Weights of a small GPT-style language model, trained from scratch on English Wikipedia: 79.2M parameters, 836M tokens.
MLP neurons of a small language model. Each row is named by its layer, matrix (down: output weights) and neuron, and shows model dimensions 128-191. Each number is 200 + 20 x the weight over its row's rms, rounded and kept within 0 to 999. A neuron's up and down rows have the sign that makes its largest values positive.
After each neuron's rows, "fires before" lists the tokens most often just after its 100 highest values on Wikipedia text that the model never trained on.

L7.down1481,202,244,213,237,234,189,177,203,195,202,208,222,209,194,226,202,185,177,213,220,228,198,212,244,219,179,221,203,213,194,183,214,238,193,192,194,238,192,172,210,249,191,224,211,221,246,214,210,226,216,186,202,207,225,196,185,210,218,178,198,198,215,227,238
fires before: " |", " place", " Hard", ",", " ", " first"

L2.down1303,206,190,201,213,233,192,200,234,167,183,237,187,147,201,249,195,208,217,249,184,193,180,196,198,205,197,181,201,199,192,203,228,212,161,197,201,211,212,191,228,198,196,229,204,197,190,183,166,195,234,189,205,216,219,176,213,185,240,238,210,194,184,219,189
fires before: "0", "1", "2", " ", "3"

L2.down297,178,195,197,173,241,183,173,219,157,216,145,212,202,193,198,195,232,207,240,198,188,206,213,188,173,215,230,204,208,204,167,199,201,214,191,182,182,212,211,235,221,242,201,202,220,228,198,207,179,195,197,212,208,213,214,218,212,196,209,174,187,166,163,203
fires before: "\n", "|", "-"

L3.down301,165,209,175,200,217,189,212,196,170,174,220,205,195,220,192,203,194,227,213,166,195,191,214,195,214,196,194,214,212,222,171,209,181,193,184,215,190,229,203,185,199,220,209,231,210,151,203,194,203,192,143,207,207,193,191,208,192,171,194,218,197,161,186,183
fires before: ".", " |"

L2.down952,205,212,235,217,189,159,204,201,231,187,177,210,198,217,188,211,214,216,206,195,215,206,224,199,192,165,225,214,190,179,195,196,173,210,181,211,173,236,158,186,192,152,202,191,176,176,171,225,186,234,164,194,185,220,231,239,190,192,212,199,199,200,192,156
fires before: "\n", " (", " relay"

L7.down1113,228,155,193,177,220,193,223,196,221,199,198,202,219,182,228,204,214,210,199,182,186,199,180,241,206,190,217,188,209,187,232,237,191,166,184,171,179,212,221,172,215,189,231,216,191,190,211,183,202,218,203,242,187,200,187,210,209,221,190,176,220,217,215,194
fires before: "0", "4", "5", "2", "7", "3"

L7.down1137,198,205,208,188,172,224,241,178,204,210,230,222,187,190,221,206,193,204,192,198,200,207,180,218,177,222,175,223,199,211,183,230,198,208,186,198,231,196,202,207,227,183,209,234,194,210,220,161,196,232,189,175,209,214,207,225,189,185,183,225,192,196,155,220
fires before: " |", "\n", " ", " (", " who"

L7.down1273,218,180,212,190,192,203,189,225,210,201,218,192,180,251,249,243,187,196,198,211,187,203,180,199,201,217,173,169,198,199,201,244,227,209,211,210,192,212,184,174,251,167,183,204,208,157,214,225,232,204,189,213,175,190,188,207,229,215,185,192,224,227,206,165
fires before: "0", "2", "5", "6", "1", "3"

L2.down903,198,236,187,193,217,197,196,226,258,185,216,201,209,179,223,199,203,189,237,161,196,171,181,247,235,199,224,213,203,196,206,187,196,216,178,219,222,223,186,197,231,233,217,182,195,174,200,197,208,241,188,208,209,223,216,215,201,213,214,222,194,225,211,187
fires before: ".", "0", "9", "8", "2"

L7.down1382,200,212,226,191,197,193,178,192,167,237,220,222,194,197,223,197,207,192,196,188,174,217,244,216,193,203,206,214,159,205,209,192,188,179,194,202,208,194,191,177,216,172,224,249,185,212,183,182,233,197,225,208,195,206,153,214,158,216,178,161,198,201,191,163
fires before: ":", " ", "3", "4", "5"

L2.down606,208,196,193,204,189,209,196,215,201,177,188,216,182,206,200,233,200,204,190,238,203,202,199,176,233,189,202,171,199,211,188,212,234,231,179,170,203,147,180,189,225,175,204,195,219,236,205,206,211,220,199,190,210,227,219,175,202,182,174,216,208,223,196,222
fires before: " ", " and", " |", " or", ".", ","

L7.down613,198,199,174,207,200,215,191,193,181,189,200,213,221,203,200,223,232,177,217,196,194,224,191,196,181,219,215,188,192,198,206,188,195,210,212,198,200,217,235,234,254,223,238,190,203,205,222,200,180,171,225,190,183,185,212,218,207,209,188,200,214,184,208,199
fires before: "\n", "-", "=", " "

L7.down655,202,179,219,214,193,206,192,206,196,225,224,182,203,217,185,187,214,229,194,218,180,182,204,186,229,177,185,191,184,217,177,201,247,233,197,174,189,194,203,169,204,231,199,174,190,210,187,179,173,214,165,219,201,217,163,176,199,221,211,214,179,224,205,214
fires before: "8", "0", "2", "5", "3", "6"

L7.down728,197,194,192,184,210,191,169,202,220,221,219,221,183,181,230,224,213,183,185,201,218,186,193,228,163,210,220,215,188,186,218,198,216,192,209,211,203,191,198,177,190,181,201,186,173,188,189,193,206,198,214,201,207,189,201,227,198,181,216,203,242,194,200,206
fires before: " |", " of", ".", ","

L7.down1270,232,191,192,225,206,174,192,200,157,203,218,206,167,224,235,211,215,172,176,200,194,211,172,208,228,226,217,210,202,206,214,206,226,199,198,232,210,204,222,190,216,226,215,226,206,175,213,194,207,229,183,200,212,204,182,191,216,211,205,200,197,222,201,199
fires before: "2", "1", "s", "3", "6"

L7.down345,198,198,177,222,206,178,203,181,211,175,234,205,181,237,193,199,238,223,210,190,181,165,155,228,198,190,183,148,214,235,167,233,211,204,175,247,213,168,198,207,190,202,177,195,184,193,220,154,215,231,195,172,188,217,174,203,172,204,212,188,169,218,187,216
fires before: " |", ".", " \"", "\n"

L2.down1029,181,182,186,208,205,214,244,173,226,222,180,212,198,223,212,185,229,201,186,203,218,193,174,173,213,202,199,186,188,200,236,207,200,211,229,203,193,191,202,197,183,216,203,221,206,184,182,185,202,206,186,181,195,205,210,221,163,201,195,220,207,192,160,196
fires before: "\n", " "

L2.down791,167,238,196,203,198,194,208,190,203,184,177,221,204,188,196,188,217,189,168,184,225,212,186,191,203,208,190,232,174,207,183,235,183,214,201,200,170,203,189,206,202,183,195,200,210,208,160,212,194,217,199,178,152,207,194,205,178,203,197,225,223,250,193,189
fires before: "s", "ela"

L7.down1521,215,247,216,226,173,184,206,224,216,197,209,213,188,209,173,189,215,199,222,187,232,232,219,204,217,207,209,168,203,236,211,201,198,205,212,169,197,147,200,238,244,202,243,174,186,219,217,209,230,197,224,182,221,209,218,184,197,199,156,167,211,204,196,227
fires before: "-", "\n"

L2.down507,187,180,212,177,201,174,224,198,204,188,185,220,221,228,211,248,182,149,206,218,199,217,195,173,175,176,207,200,204,199,182,183,189,190,179,204,201,212,192,173,193,164,209,186,206,194,198,212,179,168,200,197,168,212,223,235,166,249,186,209,219,197,184,199
fires before: "\n", "\"", "|", "-", "The", "  "

L7.down665,193,179,187,183,183,201,206,213,215,232,206,172,179,197,220,211,182,215,170,221,184,178,192,180,205,242,233,173,200,179,199,203,250,223,192,188,191,175,174,191,167,219,215,209,181,174,198,191,224,203,200,155,174,172,198,172,226,198,196,222,211,197,192,228
fires before: "==", " of", " ==", ".", " in"

L2.down1034,229,196,222,173,193,231,214,223,191,216,187,207,195,201,188,211,198,161,195,226,216,180,201,198,191,208,218,182,209,240,177,203,218,198,211,236,158,173,223,198,236,176,230,212,206,225,180,177,209,194,214,197,197,231,180,205,176,188,193,196,237,181,187,217
fires before: " ", " in", " on", " and"

L7.down714,235,193,236,190,193,198,199,260,200,195,194,181,193,224,206,202,194,186,216,188,187,174,196,214,217,191,173,211,202,192,166,212,228,202,170,228,205,237,197,178,207,201,202,227,212,203,181,180,209,171,161,178,201,200,197,204,183,188,232,187,199,201,177,152
fires before: "0", "1", "2", " contract", "3", " "

L7.down1467,173,164,197,233,189,216,209,161,185,168,198,179,230,168,189,241,215,185,214,187,189,196,223,191,247,198,175,240,182,225,163,198,222,191,209,200,189,193,173,215,220,189,207,181,223,219,197,174,227,194,205,177,202,227,207,201,162,216,205,208,211,252,179,214
fires before: " ", "2", "  ", "3", " |", "1"

L7.down1394,164,246,202,215,196,185,172,213,184,190,208,206,195,210,160,171,210,209,169,180,212,174,201,165,208,191,228,202,188,199,183,230,168,233,224,212,227,209,200,206,199,244,210,198,190,203,207,233,149,194,183,219,215,206,195,208,201,186,193,211,221,203,193,203
fires before: ".", "′", "″"

L3.down1472,193,202,239,180,218,190,177,213,210,218,171,216,223,224,216,226,185,204,204,183,237,223,213,186,189,189,234,203,210,179,208,186,190,182,205,204,216,229,176,210,169,186,195,201,186,164,205,213,164,184,210,178,179,212,198,201,207,195,215,168,192,208,175,216
fires before: "\n", "-", "|", "The", "===", "=="

L3.down1303,176,206,211,182,239,192,180,172,182,215,176,200,235,213,217,202,223,219,212,231,209,187,197,228,189,239,185,193,204,243,180,241,238,212,218,192,191,202,184,183,179,217,215,184,200,190,213,216,233,180,202,192,219,208,147,197,206,209,195,171,187,191,203,213
fires before: "2", "1", "6", "7", "0", "–"

L2.down1377,201,202,200,204,193,168,198,173,195,186,195,202,227,179,215,183,219,239,202,179,205,170,172,187,181,194,174,198,172,221,256,192,177,196,208,204,199,153,176,265,191,231,200,192,226,243,203,235,210,200,204,216,202,203,174,208,212,194,198,168,207,182,182,228
fires before: "\n", "=="

L2.down419,213,212,201,208,192,177,198,228,216,222,188,206,213,184,178,238,182,197,219,174,198,199,225,214,194,178,238,204,193,186,217,218,198,234,198,201,191,224,222,193,202,139,190,178,195,210,192,218,138,230,217,229,182,190,233,222,184,183,200,176,199,183,198,182
fires before: "\n", " The", " It", " He"

L3.down459,202,189,219,219,165,226,213,218,198,190,216,205,202,208,192,226,182,190,175,192,203,200,190,178,208,197,236,200,188,190,209,198,165,185,184,203,231,230,186,209,216,42,187,191,163,208,209,229,199,212,178,239,205,202,177,196,193,217,203,207,184,193,209,186
fires before: "\n", " "

L7.down1403,218,182,208,224,217,182,189,220,193,202,223,203,210,202,204,217,187,221,204,185,174,199,169,233,176,183,203,193,194,189,202,203,215,153,174,212,176,187,228,189,205,207,207,207,179,189,199,206,189,193,218,212,212,177,188,212,229,194,207,201,210,195,221,184
fires before: "–", " ", "4", "2", "3", "7"

L3.down253,202,234,229,165,192,199,226,199,170,255,190,190,226,215,255,185,208,150,171,186,198,196,184,209,199,183,190,233,236,196,204,188,234,178,215,229,191,212,211,171,181,173,207,213,216,208,161,204,162,176,180,167,190,177,179,218,189,195,203,184,216,172,196,172
fires before: " ", "\n", " Goals"

L7.down1193,161,190,186,234,186,208,205,213,167,215,158,177,209,209,201,208,187,211,175,183,228,210,230,235,212,195,225,238,193,189,213,208,201,203,195,203,183,218,220,183,188,146,196,176,211,202,184,210,180,218,186,183,213,193,205,179,189,163,188,209,193,159,201,177
fires before: " |", " (", "\n", "\"", "):", ","

L2.down1055,179,233,188,200,191,193,190,231,205,200,193,204,209,184,205,204,178,226,244,192,195,164,180,218,209,190,211,197,221,205,242,211,215,187,187,182,187,224,226,202,205,171,205,212,231,190,167,194,194,203,167,184,194,211,210,200,205,164,208,175,209,179,203,196
fires before: "\n"

L7.down690,176,199,206,205,189,187,197,176,229,241,213,183,217,199,220,190,185,203,177,245,214,182,164,188,211,208,173,198,193,224,204,216,208,197,259,219,207,218,196,221,181,241,161,236,233,232,206,200,200,184,212,206,196,215,207,179,199,193,175,204,192,207,162,198
fires before: "==", "===", "-", "|", "7"

L7.down1450,210,222,182,162,176,193,226,195,234,208,192,216,242,199,178,228,204,183,219,198,190,206,184,218,199,202,202,200,181,158,240,200,252,209,171,164,206,190,173,208,199,182,178,213,193,256,200,211,207,200,182,215,180,225,217,176,175,197,186,191,187,151,201,209
fires before: " ", " |", "\n"

L7.down726,212,210,204,172,191,203,191,246,178,209,168,178,191,200,181,218,168,219,201,184,195,170,198,217,187,190,221,230,202,203,206,211,171,204,175,199,224,228,215,212,203,48,186,208,197,201,210,222,202,201,185,172,211,198,213,194,208,212,196,211,210,155,192,209
fires before: " ", "\n"

L2.down1524,196,183,187,204,240,211,188,212,193,222,197,181,201,219,203,202,199,198,167,176,166,157,178,180,207,192,178,206,192,222,225,232,187,211,207,185,195,204,195,224,199,233,174,210,173,199,180,227,210,188,192,226,236,212,204,194,203,206,241,210,190,189,190,213
fires before: " |", "0", "3", "2", "9"